Weights of a small transformer language model.
Training: a variant of Adam for these matrices, 274M tokens, 9364 steps.
MLP neurons of a small language model. Each row is named by its layer, matrix (gate and up: input weights; down: output weights) and neuron, and shows model dimensions 112-175. Each number is 50 + 10 x the weight over its row's rms, rounded and kept within 0 to 99. A neuron's up and down rows have the sign that makes its largest values positive.
After each neuron's rows, "fires on" lists the tokens most often at its 100 highest values on Wikipedia text that the model never trained on; "raises" lists the tokens whose logits its output raises most directly, leaving later layers aside.

L10.gate422:53 49 44 44 57 39 56 50 57 41 48 47 67 40 23 48 44 45 58 43 49 49 64 43 46 60 68 33 57 55 46 59 59 41 40 36 46 55 50 44 70 34 40 66 65 69 35 53 34 42 52 45 48 47 48 45 54 50 58 68 48 48 52 54
L10.up422:53 42 46 34 51 41 58 43 56 55 46 49 62 57 44 44 54 32 51 32 73 61 53 48 54 61 66 55 46 48 47 61 57 44 66 29 48 44 52 54 71 46 54 61 60 60 53 37 54 34 59 38 57 42 64 60 63 53 50 67 43 59 50 59
L10.down422:48 46 43 21 45 43 50 54 57 59 56 68 66 49 46 51 51 47 35 57 68 64 54 51 56 58 49 47 44 45 63 42 58 38 51 51 61 46 60 40 44 75 51 52 40 47 46 49 51 58 56 38 49 65 51 46 45 50 53 54 33 55 52 54
fires on: ")", " who", ",", " he", " to", " she"
raises: " |", " in", " -", ",", " –"

L8.gate25:61 40 62 57 45 42 47 56 47 52 41 38 60 50 39 66 45 50 36 64 39 54 43 45 57 51 51 34 51 37 67 68 48 69 36 44 38 71 42 58 45 35 36 46 43 45 33 51 47 35 47 50 64 41 69 52 53 39 43 42 48 55 42 47
L8.up25:53 47 49 72 48 28 53 46 52 61 35 52 40 46 49 52 57 61 54 46 59 46 48 59 39 59 59 41 68 42 45 55 51 38 55 45 52 59 41 42 53 39 43 48 43 59 44 54 60 47 70 59 44 47 60 43 38 41 49 54 54 56 39 35
L8.down25:27 54 51 69 36 32 26 51 45 49 41 50 53 40 49 58 40 40 54 35 52 41 35 43 45 39 28 42 48 26 49 65 60 51 49 85 73 47 48 44 32 48 47 48 37 50 38 50 55 44 44 50 47 26 35 41 37 50 54 50 53 46 44 48
fires on: "'", "’"
raises: "s", " of", " and", "ed", ","

L3.gate175:53 55 62 65 50 37 55 70 52 73 45 35 42 30 43 53 27 46 53 69 44 43 55 39 45 52 64 59 71 56 46 59 61 49 33 39 41 65 48 42 49 49 51 45 46 60 35 47 58 39 34 36 51 59 45 44 43 63 62 51 39 46 48 57
L3.up175:57 59 54 74 57 41 32 55 44 76 55 47 39 43 55 59 36 44 51 51 41 55 51 41 55 54 48 65 69 39 47 67 62 51 56 47 54 57 33 47 69 41 56 50 43 57 44 54 52 57 48 28 49 47 43 48 37 49 64 31 50 47 54 49
L3.down175:43 48 42 37 63 55 26 44 41 25 53 69 47 49 45 46 45 63 51 52 53 52 58 62 51 34 43 53 42 51 42 49 45 50 83 63 54 44 25 51 46 58 61 46 52 36 57 56 46 51 39 50 54 69 48 68 59 57 37 43 62 58 51 62
fires on: "4", "9"
raises: ",", " and", ".", " of", " ("

L4.gate676:60 37 45 55 44 52 50 37 32 62 65 53 54 49 50 50 67 54 51 69 51 50 59 33 47 41 42 52 51 49 45 57 60 42 55 53 37 30 44 43 50 74 69 50 56 38 42 42 60 54 41 46 62 53 57 52 41 59 38 38 62 37 54 45
L4.up676:64 49 46 59 45 57 65 52 37 56 57 62 59 36 41 43 56 73 68 53 49 48 31 47 37 58 61 52 69 58 29 42 41 37 37 57 50 48 45 67 39 53 56 39 46 31 38 33 36 52 46 37 48 47 46 49 66 45 46 52 51 28 57 42
L4.down676:53 26 52 61 45 58 59 26 50 51 56 61 65 48 60 48 46 42 49 47 52 63 50 51 43 36 42 35 48 48 49 41 53 49 53 33 40 41 49 39 54 59 53 57 55 48 50 48 62 56 40 48 61 40 33 52 44 50 36 51 54 54 46 69
fires on: " August", " September", " November", " October", " May"
raises: "0", "1", ",", "\n", " and"

L10.gate26:54 56 52 57 42 46 58 45 52 47 54 58 66 41 55 62 31 47 48 42 31 46 46 56 69 73 59 40 52 52 58 48 56 48 33 36 33 59 40 56 37 43 49 68 75 46 47 47 43 41 40 52 51 44 56 40 60 61 52 53 68 49 40 57
L10.up26:60 42 63 43 33 58 62 42 55 33 42 57 54 45 50 64 44 51 46 44 60 42 30 52 57 52 52 52 38 46 63 55 60 53 53 40 53 35 54 52 35 49 67 47 45 58 57 46 37 38 53 36 58 40 47 57 51 28 48 47 65 44 54 50
L10.down26:66 44 39 44 41 45 53 51 61 64 54 61 44 66 44 49 51 55 45 36 40 55 49 60 57 49 59 53 46 56 52 44 48 31 56 69 68 18 65 52 54 63 43 43 26 65 65 45 60 59 52 43 52 53 54 48 52 39 38 42 53 47 56 60
fires on: " ", "–"
raises: "1", " ", "8", "-", "6"

L10.gate436:48 54 54 58 53 33 52 59 40 51 49 47 49 57 57 26 54 48 45 76 53 47 57 34 51 60 59 36 46 54 48 55 50 48 44 42 46 51 46 43 55 50 50 51 62 57 51 50 51 54 58 59 40 66 46 56 56 61 44 49 60 63 43 54
L10.up436:43 52 51 62 48 57 36 47 37 48 57 35 45 60 65 56 49 41 41 61 38 30 61 42 57 51 45 52 33 60 69 54 49 59 23 65 60 65 34 31 67 52 58 55 53 47 51 51 45 55 33 50 47 66 33 56 63 71 58 52 84 49 42 45
L10.down436:49 59 49 56 60 62 38 65 56 57 54 44 43 35 51 58 66 37 63 45 43 74 53 52 52 38 51 42 58 38 42 70 35 42 55 47 51 53 49 27 53 41 42 59 58 55 58 52 19 43 41 45 16 46 40 57 36 39 45 35 58 54 50 51
fires on: " that", " of", " about", " to"
raises: " him", " it", " their", " them", " his"

L11.gate888:38 52 55 51 56 59 37 64 55 42 48 52 45 40 28 45 43 31 68 54 54 65 50 49 35 51 41 51 53 52 40 56 51 36 61 44 49 49 43 50 46 48 27 52 50 57 54 52 34 72 45 61 36 50 64 45 46 56 73 22 62 60 46 65
L11.up888:42 57 27 47 67 50 64 47 55 43 41 38 50 42 53 64 54 49 40 45 48 20 41 46 51 50 51 39 45 58 49 26 32 56 48 51 56 53 49 42 49 62 54 41 44 37 56 48 55 52 43 44 52 37 55 44 54 65 52 56 36 35 42 62
L11.down888:46 39 47 54 55 46 45 44 52 62 43 44 46 47 61 53 52 56 38 65 56 54 52 44 56 35 41 49 56 45 62 61 45 46 57 33 46 48 50 44 47 36 53 57 36 44 58 33 56 40 47 68 51 55 51 55 45 48 51 49 43 41 62 49
fires on: " (", " where", " years", " while", " As", "."
raises: " she", " her", " he", " |", "ial"

L3.gate541:51 58 47 42 49 32 72 76 36 52 49 54 52 38 32 39 22 62 47 68 41 37 37 51 38 56 50 46 55 67 58 43 40 49 43 25 31 69 68 44 49 34 39 60 53 56 30 42 40 47 50 52 45 26 44 51 53 44 53 53 53 65 48 40
L3.up541:44 62 62 53 37 61 51 58 42 57 46 75 66 45 55 67 34 41 45 46 65 59 43 73 38 21 37 49 40 49 47 35 58 32 58 32 31 63 52 58 71 56 33 61 52 32 48 61 71 51 40 66 39 50 53 65 64 60 68 53 46 53 52 50
L3.down541:62 62 54 41 61 60 48 26 49 64 67 66 64 62 60 47 71 44 64 23 53 58 56 45 49 38 38 62 46 48 59 42 71 44 42 58 62 29 58 46 30 58 41 25 43 57 55 46 63 67 48 47 61 55 41 47 50 61 38 52 54 54 64 63
fires on: " family", " Class", " Lee", " Jones", "opoulos"
raises: ".", ",", " –", " |", " ("

L11.gate700:30 51 21 53 56 46 65 50 45 52 55 33 49 63 54 62 54 45 42 56 44 46 73 54 60 50 67 50 28 69 47 51 31 37 30 50 62 70 60 46 50 65 57 63 51 34 42 43 47 54 40 56 44 53 64 51 34 63 42 62 60 42 57 57
L11.up700:36 51 42 70 53 55 46 36 40 68 51 49 40 72 45 45 53 46 46 43 68 67 48 63 67 39 53 59 47 49 42 54 53 49 50 65 61 48 56 41 67 57 50 58 58 65 68 39 41 63 32 42 50 45 65 44 45 81 49 37 72 43 56 53
L11.down700:44 60 37 59 60 51 58 55 59 31 51 55 57 51 55 53 51 48 57 35 58 55 48 45 41 43 37 48 65 43 48 59 39 42 40 33 66 52 44 37 54 41 45 61 58 41 67 52 58 48 35 57 42 67 37 60 52 57 43 49 38 36 44 32
fires on: " of", "1", "2"
raises: " it", " their", " its", " themselves", " the"

L10.gate947:30 54 54 44 47 47 37 49 45 61 44 43 50 39 38 64 48 35 52 75 32 44 31 62 41 47 55 43 64 74 48 49 49 72 41 59 52 61 56 47 56 42 50 65 55 45 25 54 59 52 62 52 33 52 39 40 55 48 67 51 44 49 40 47
L10.up947:54 41 42 51 53 68 48 66 64 66 42 54 57 40 46 53 60 51 58 65 68 49 49 52 47 43 55 45 61 54 46 42 62 56 65 51 48 46 59 48 63 46 57 61 41 43 41 65 63 71 63 41 59 44 64 60 59 49 55 58 40 51 43 34
L10.down947:56 51 69 43 47 68 39 48 32 58 39 72 43 53 45 39 34 55 55 42 57 61 55 49 53 58 61 40 41 65 40 53 50 51 63 44 50 46 49 60 56 57 72 51 46 65 70 47 52 30 61 36 54 65 40 47 48 43 45 59 44 58 49 65
fires on: " a", " and", " former", " as"
raises: " the", " was", " a", " an", " were"

L11.gate76:50 61 43 45 51 30 57 60 48 49 43 43 43 31 45 45 39 65 47 64 33 39 44 56 45 52 66 46 56 47 51 53 47 57 44 41 56 61 57 55 59 49 29 67 43 47 40 55 40 41 66 56 43 47 48 44 71 41 56 51 61 60 52 51
L11.up76:41 48 55 39 33 53 71 55 41 50 52 72 61 36 67 52 61 51 42 52 48 65 41 67 50 48 38 56 50 39 53 58 61 32 30 42 47 50 37 34 60 69 41 59 29 41 43 39 49 34 38 59 41 37 54 51 44 17 52 47 58 53 40 67
L11.down76:59 56 36 55 52 33 59 44 52 42 39 62 43 34 49 39 45 52 55 50 36 46 42 54 32 48 61 42 49 45 51 54 45 62 40 49 52 37 56 50 42 44 29 56 43 54 53 67 51 35 68 54 67 46 70 55 70 47 49 52 41 63 60 61
fires on: " He", " she", " he", " She", " Adams"
raises: " was", " is", " has", " died", " became"

L4.gate643:49 38 45 57 43 49 45 56 50 61 49 47 54 40 33 52 58 42 15 59 51 41 51 38 49 33 64 28 44 64 47 68 44 49 21 33 52 62 57 55 52 50 51 57 66 66 28 52 57 50 62 55 56 27 55 41 48 54 54 56 44 50 49 46
L4.up643:49 49 52 44 39 61 53 50 63 47 39 59 55 44 46 44 49 44 35 58 44 48 46 56 36 36 35 36 64 71 59 56 58 52 46 50 60 41 48 43 59 69 40 64 29 61 48 40 62 58 56 61 52 35 51 67 42 60 55 49 45 59 60 42
L4.down643:65 49 46 49 38 55 69 37 70 60 54 51 64 47 50 49 58 48 65 43 66 58 50 60 59 42 35 55 53 60 50 47 48 62 55 51 66 47 44 45 46 51 41 40 35 48 50 53 48 53 48 55 40 49 50 63 58 54 52 49 55 55 47 51
fires on: "2", "8", "]", "6", "4"
raises: "\n", " |", ",", " (", "."

L10.gate215:42 66 23 40 55 56 52 54 52 59 47 48 47 52 46 55 46 66 39 47 43 51 52 53 69 62 42 60 47 66 58 34 55 62 42 35 64 54 48 44 36 50 36 48 57 41 52 46 66 46 49 52 47 54 55 48 63 56 47 28 38 36 55 37
L10.up215:55 33 48 59 41 45 57 55 49 49 51 55 52 52 42 64 38 56 59 49 59 65 41 40 68 40 61 56 63 76 60 57 60 49 36 43 56 37 32 23 56 54 41 44 48 61 47 46 43 57 38 42 62 34 53 33 39 36 40 44 40 40 63 37
L10.down215:62 54 36 38 53 62 46 47 52 41 47 56 40 49 54 47 41 58 58 56 45 38 56 51 23 58 58 43 73 46 37 55 68 53 57 53 55 55 53 55 38 37 47 73 51 33 51 46 56 53 54 42 47 49 55 46 67 47 42 62 39 68 55 68
fires on: " and", " which"
raises: " was", " is", " has", " were", " could"

L11.gate89:52 41 46 49 49 51 41 68 50 43 38 42 43 53 50 39 59 72 53 42 36 61 56 41 54 62 47 57 43 54 39 39 46 48 49 34 55 50 24 53 49 68 60 59 63 47 48 50 61 54 47 60 56 51 49 58 29 44 50 47 50 28 48 40
L11.up89:58 56 56 58 34 28 51 45 31 44 60 52 37 55 44 44 50 45 58 53 46 45 55 56 53 53 64 32 58 46 60 47 44 39 56 44 49 45 50 46 43 51 28 44 41 37 54 54 46 52 62 45 46 51 73 51 70 49 42 38 55 27 48 33
L11.down89:59 52 49 50 39 44 40 49 54 67 39 59 50 51 67 30 58 70 42 29 38 58 50 45 52 43 47 61 48 53 55 53 36 45 43 48 42 55 46 57 51 68 43 60 42 52 59 61 66 49 65 55 50 59 56 40 54 56 54 47 47 46 50 62
fires on: " it", " It", " film", " college", " league"
raises: " includes", " was", " is", " consists", " has"

L9.gate838:50 57 50 48 50 54 52 39 37 55 56 46 57 65 50 46 34 30 60 50 38 53 64 39 42 59 64 64 36 54 69 45 35 52 42 49 43 55 46 37 56 30 44 71 48 57 42 51 44 61 33 39 51 52 21 41 51 68 59 41 52 53 53 44
L9.up838:47 22 37 52 47 44 49 48 62 67 61 55 56 52 43 56 47 50 42 50 39 52 43 55 51 42 64 51 40 42 60 41 53 35 53 60 46 36 51 43 71 44 45 53 58 61 55 43 40 50 28 42 36 63 33 63 51 53 51 59 48 49 57 55
L9.down838:82 40 59 44 63 56 45 47 40 39 62 61 53 49 57 58 38 46 40 44 51 65 45 50 60 56 58 52 57 50 54 35 48 46 45 52 64 34 59 61 57 57 48 67 56 56 52 52 47 59 56 59 61 59 53 55 52 48 66 61 58 33 53 60
fires on: " of", " to", ",", "0"
raises: " whom", " which", "aries", " whose", "va"

L10.gate388:56 46 59 47 55 45 53 55 50 46 42 35 49 57 48 42 34 63 55 50 50 53 43 58 66 29 52 49 42 64 57 27 34 58 58 31 38 46 41 60 42 46 64 53 54 60 46 58 52 31 49 35 35 59 27 55 56 69 44 65 68 59 55 46
L10.up388:39 27 51 60 50 43 34 38 43 53 37 41 56 62 47 48 70 43 41 46 67 69 47 50 42 51 66 54 59 41 75 39 47 61 48 60 55 55 53 47 55 44 54 55 53 59 56 59 54 62 50 45 53 53 57 48 30 60 54 60 39 41 39 62
L10.down388:41 34 32 49 58 66 37 49 41 31 61 63 54 33 57 38 53 54 49 55 63 57 48 35 55 43 27 45 54 48 53 41 45 52 41 37 52 50 50 59 51 61 38 62 49 37 55 48 50 39 49 41 66 63 30 42 46 25 64 54 52 46 58 54
fires on: " of", " to"
raises: " whom", " which", " whose", "hip", " become"

L3.gate306:64 34 54 58 32 40 43 68 30 45 42 42 59 36 52 48 59 76 63 52 49 52 57 52 61 53 27 44 44 45 37 53 43 59 33 47 54 44 58 41 35 48 60 54 46 54 50 38 49 64 49 51 55 39 62 53 44 52 49 45 59 50 64 57
L3.up306:64 47 30 55 33 61 45 50 19 45 37 43 52 47 63 45 53 64 56 58 45 47 45 58 61 47 36 39 43 39 43 54 60 44 39 36 57 44 51 55 38 50 39 53 55 49 59 46 42 58 38 39 52 56 51 45 43 39 51 44 65 43 71 52
L3.down306:49 56 38 27 38 67 34 56 53 62 50 50 60 49 31 40 57 62 59 42 60 63 30 51 64 59 55 55 41 46 51 52 75 47 55 46 70 41 59 37 50 52 49 49 53 55 71 52 37 54 61 32 47 44 53 64 62 38 48 50 69 50 57 42
fires on: "0", "1"
raises: ",", "1", "ed", "\n", "b"

L9.gate90:42 56 65 44 35 66 48 40 58 44 55 56 48 43 54 51 70 25 54 43 30 52 55 75 49 56 58 50 39 72 35 50 53 47 61 38 52 61 63 74 44 51 49 49 49 53 42 62 34 54 42 45 46 40 68 40 61 64 65 60 60 36 59 52
L9.up90:40 36 39 42 34 61 47 43 54 55 53 39 50 52 40 46 33 27 61 58 54 47 63 52 59 51 63 53 54 53 42 47 47 62 46 40 51 62 53 56 46 43 65 52 48 54 49 36 39 36 44 49 46 49 47 55 52 50 67 48 48 38 34 50
L9.down90:37 47 49 22 60 59 30 54 50 56 39 48 44 41 56 57 64 40 54 48 81 30 39 33 67 55 40 35 48 45 32 54 40 51 61 54 56 27 35 59 50 22 68 52 43 50 59 49 51 43 47 64 44 54 57 41 60 54 44 38 50 46 55 49
fires on: "9", " in", "-", " of", " top", " ft"
raises: "er", "est", "in", "ers", "en"

L4.gate920:59 43 38 60 43 56 59 59 54 54 55 54 43 52 50 34 67 44 64 42 58 51 71 59 51 52 49 55 42 39 51 61 31 69 51 37 60 47 52 61 59 51 51 35 45 45 62 48 41 43 29 55 29 37 73 45 35 42 63 50 67 58 40 58
L4.up920:59 57 48 58 68 57 40 46 49 45 46 46 43 65 68 50 65 50 49 70 62 54 81 52 55 52 38 53 56 47 46 57 48 68 49 44 64 51 50 38 59 48 53 35 59 56 48 50 40 32 33 61 53 35 50 62 26 59 53 38 45 43 36 61
L4.down920:73 62 51 48 50 54 69 52 47 37 63 51 33 65 55 43 61 38 54 44 64 45 80 50 59 53 45 59 49 47 46 53 39 57 56 49 63 52 52 62 46 46 60 46 49 69 55 32 40 43 45 40 42 52 66 49 31 54 54 55 59 43 44 72
fires on: " post", " non", " self", " pre", " inter", " anti"
raises: "ings", "que", "war", "hand", "con"

L6.gate755:45 23 34 49 62 50 59 30 64 63 41 55 46 49 60 41 45 35 50 45 43 60 57 40 73 58 53 57 54 60 69 39 48 59 44 40 55 57 51 48 52 56 41 44 47 51 50 56 52 43 50 47 61 47 52 62 52 73 53 58 41 46 40 44
L6.up755:50 53 54 59 48 51 69 60 50 36 55 54 49 53 42 51 41 69 55 48 51 54 72 51 55 62 59 55 71 59 70 56 41 40 39 49 54 58 38 51 52 58 26 41 74 52 52 48 39 53 33 59 60 55 45 59 56 36 64 53 53 43 42 52
L6.down755:38 49 47 58 47 49 37 55 48 42 43 62 52 55 44 42 74 54 47 49 54 46 44 65 53 27 47 39 41 44 51 63 60 57 60 39 47 51 44 62 46 47 63 58 47 51 40 54 50 32 52 58 47 50 43 45 52 39 24 41 58 53 59 72
fires on: "6", "3", "5", "4", "7", "2"
raises: ",", "ing", ":", "ial", " |"

L10.gate338:43 68 57 54 48 49 51 62 45 48 40 49 66 44 50 63 60 57 43 53 43 57 53 57 51 47 42 53 56 69 38 47 45 64 39 52 40 65 45 47 30 51 54 48 55 63 40 47 43 52 72 51 38 40 63 49 57 57 57 35 50 39 52 50
L10.up338:52 59 54 70 40 64 53 50 44 49 51 45 50 66 46 63 43 72 48 41 42 49 36 75 33 62 43 67 38 42 44 35 37 58 53 69 46 52 49 66 51 57 77 52 44 57 50 47 48 48 65 42 49 66 66 47 51 56 48 34 45 47 56 62
L10.down338:46 30 48 43 54 66 50 52 42 50 62 55 52 48 66 36 52 49 35 49 68 73 45 75 48 57 46 49 44 46 37 37 46 33 46 64 58 44 68 57 56 44 53 45 55 63 48 42 61 57 37 50 54 55 62 55 46 46 48 44 52 47 55 54
fires on: "\n", "9", "8", " UTC"
raises: " in", " by", "-", " to", ","

L11.gate226:31 53 59 40 60 39 43 41 43 60 39 45 49 50 51 49 43 47 62 49 39 57 72 25 46 66 41 46 46 68 47 51 51 45 35 42 37 49 36 34 79 41 46 42 42 64 45 60 35 51 39 46 30 50 42 53 49 65 61 54 53 62 38 30
L11.up226:37 46 49 50 54 43 56 43 53 11 62 46 44 64 49 53 50 57 54 54 52 43 44 36 57 57 51 35 38 53 35 27 64 52 57 71 38 47 40 43 44 46 45 46 53 50 49 63 57 46 34 43 52 50 48 62 49 41 53 51 46 49 63 38
L11.down226:44 43 47 54 55 42 57 35 68 40 56 45 34 40 57 46 50 53 62 40 36 43 40 53 47 41 38 42 49 60 56 53 77 54 61 82 36 46 57 51 39 48 61 55 59 60 50 58 44 52 56 44 64 60 53 49 51 70 30 43 54 47 75 37
fires on: "0", "5", "8", "3", "2", "4"
raises: " minutes", " by", "m", " cm", " days"

L11.gate606:36 60 58 59 40 33 47 55 62 47 53 64 49 56 55 46 12 51 47 52 46 41 56 56 51 54 41 53 62 45 87 53 65 63 51 60 32 42 46 57 29 52 55 60 55 41 57 45 58 60 55 59 69 52 42 49 44 65 56 45 49 40 55 64
L11.up606:45 61 41 44 44 58 54 59 54 48 42 59 35 36 50 36 35 62 50 63 60 51 53 52 58 36 56 27 57 59 68 47 74 44 45 52 51 61 47 58 36 51 44 55 56 55 49 46 53 51 51 66 67 50 54 35 56 31 28 44 66 53 53 57
L11.down606:56 40 54 57 25 74 47 35 67 40 44 43 48 58 55 49 54 50 42 51 46 64 53 48 48 40 43 54 42 53 56 40 40 60 64 66 34 45 39 60 52 47 26 35 43 55 55 51 40 54 50 62 63 49 58 47 46 42 26 56 71 46 56 49
fires on: "2", "1", "–", " ", " player", " All"
raises: " |", "-", "lin", "\n", " session"

L3.gate332:48 62 62 64 58 35 53 58 44 53 43 40 50 64 37 60 41 65 49 59 49 42 56 42 51 65 38 58 49 62 53 45 50 58 43 45 31 60 40 47 51 51 44 39 66 39 59 44 54 44 57 53 57 53 51 48 53 45 52 62 50 38 45 65
L3.up332:60 53 50 56 47 47 57 51 42 50 60 50 58 67 39 62 56 49 51 50 66 44 37 42 55 57 52 51 56 71 59 46 53 35 60 61 34 29 45 46 42 48 49 53 59 39 68 49 43 58 50 55 52 62 50 42 44 40 52 62 21 43 48 44
L3.down332:46 44 45 44 37 55 48 59 41 64 49 42 43 42 58 41 52 51 43 49 70 42 20 69 46 27 54 47 43 39 48 60 40 34 53 49 40 35 35 37 60 54 50 47 58 41 64 48 50 55 75 40 59 53 63 42 69 30 55 55 48 52 62 43
fires on: " office", " law", " positions", " court", " speech", " seat"
raises: ",", " in", ".", " (", "-"

L10.gate554:59 52 58 47 58 50 59 33 58 53 52 45 45 45 39 52 32 50 56 56 57 43 54 46 45 43 72 50 59 66 45 58 55 45 34 63 48 66 53 43 46 42 47 67 62 63 54 66 66 56 65 53 64 52 64 57 46 49 61 56 50 47 51 50
L10.up554:41 48 45 57 53 45 62 47 50 53 51 65 36 44 42 61 59 58 38 58 48 43 59 57 53 41 35 56 59 54 44 66 49 47 51 37 43 63 51 45 53 27 66 38 31 54 42 39 55 53 47 36 45 58 57 63 51 29 26 43 23 52 75 51
L10.down554:51 48 46 45 51 67 35 57 65 43 49 41 53 52 62 52 45 43 54 46 56 48 30 51 55 56 34 37 50 24 35 54 37 41 44 42 58 36 42 52 47 41 68 45 48 46 43 48 23 48 63 42 52 59 51 51 42 51 45 42 42 48 53 56
fires on: "-", "1", "'", "’", "2", " of"
raises: "in", "or", "er", "us", "on"

L11.gate591:51 53 35 73 51 53 51 54 46 67 50 41 47 66 36 63 63 58 52 57 38 40 74 41 32 52 57 48 49 38 57 59 46 51 56 50 57 73 44 45 60 42 48 37 47 56 34 55 34 68 52 56 51 41 66 46 57 55 56 58 46 56 48 57
L11.up591:57 58 38 65 50 66 42 43 51 46 53 58 47 63 45 49 49 68 48 50 47 47 53 60 51 50 28 67 40 33 51 36 55 43 60 42 46 54 58 65 52 45 48 23 33 41 49 63 45 78 45 60 55 50 63 60 44 63 47 43 28 52 71 42
L11.down591:55 47 49 40 43 50 37 45 59 37 59 48 49 64 44 42 57 46 37 49 52 59 62 59 47 42 45 53 48 41 53 55 51 51 58 49 39 52 55 54 45 60 56 53 39 53 53 52 48 58 54 48 57 45 43 56 52 56 49 52 46 51 67 53
fires on: "\n", " /", "1"
raises: "\n", " (", "|", "-", ","

L11.gate74:46 41 59 52 78 57 40 27 56 46 48 69 56 49 47 77 45 52 63 63 51 64 49 35 63 52 47 43 55 57 56 46 57 49 31 47 58 56 37 52 59 63 25 62 58 57 53 54 44 41 45 67 56 54 41 42 57 42 82 42 51 42 61 64
L11.up74:45 50 60 48 57 63 48 33 46 42 60 58 53 63 39 52 52 51 59 45 43 76 48 29 65 58 38 55 62 54 44 43 47 52 28 44 43 58 48 59 54 61 34 68 52 45 43 37 63 45 52 55 57 47 56 47 37 48 70 62 42 39 40 43
L11.down74:28 55 42 64 61 43 46 62 28 59 68 55 31 47 46 41 68 48 48 48 45 55 56 51 45 56 58 53 54 51 41 58 48 50 41 57 42 60 42 52 52 39 42 68 57 45 67 39 48 52 64 39 28 66 48 43 63 44 46 33 56 52 38 47
fires on: "5", "9", "3", "6", "4", "2"
raises: " the", " a", " it", " his", " these"

L6.gate594:54 44 42 34 53 72 64 40 56 53 58 54 63 62 51 45 52 63 42 57 51 52 49 43 54 44 73 46 51 66 50 33 57 58 45 56 49 64 58 52 53 60 41 61 28 48 45 54 49 37 49 40 75 50 72 70 58 56 55 60 63 42 62 56
L6.up594:35 42 53 47 50 59 41 36 59 50 53 48 66 52 21 48 55 62 40 74 56 64 52 61 63 43 46 50 48 52 47 44 47 41 36 42 47 54 34 49 58 48 58 58 56 46 42 51 52 47 46 36 50 69 82 63 64 46 64 43 52 69 43 56
L6.down594:51 46 43 51 53 41 45 64 35 49 46 49 27 48 56 46 59 37 54 32 58 53 50 47 36 41 56 47 56 47 60 50 46 45 69 56 43 51 53 39 30 49 50 45 51 35 54 53 49 55 52 49 53 67 49 50 64 48 43 51 49 47 55 45
fires on: " won", "7", "8", " founded", "born"
raises: " the", " a", " what", " its", " their"

L3.gate881:44 41 59 63 72 28 63 55 48 25 41 41 43 67 55 56 40 61 60 52 31 47 39 36 51 58 55 48 46 60 49 33 40 72 34 58 47 57 67 41 37 44 54 49 76 50 52 57 41 49 51 53 33 46 62 38 48 49 51 53 50 47 31 47
L3.up881:55 48 63 54 56 55 66 38 39 39 44 56 30 56 56 47 42 52 53 54 50 54 48 43 60 48 39 65 55 50 61 38 23 61 52 49 55 49 52 46 46 57 41 54 53 48 78 53 54 59 57 63 54 59 70 56 55 39 35 47 43 48 44 49
L3.down881:43 40 70 44 34 58 48 34 43 47 54 76 57 45 59 50 49 55 48 57 61 42 59 68 44 35 42 61 52 58 66 41 47 45 72 53 61 51 52 56 57 71 32 60 40 48 57 52 64 45 55 46 52 57 45 57 39 58 42 53 42 51 45 53
fires on: " f", " Strong", "7", "6", " Henry", " Perfect"
raises: "0", "1", "4", "2", "3"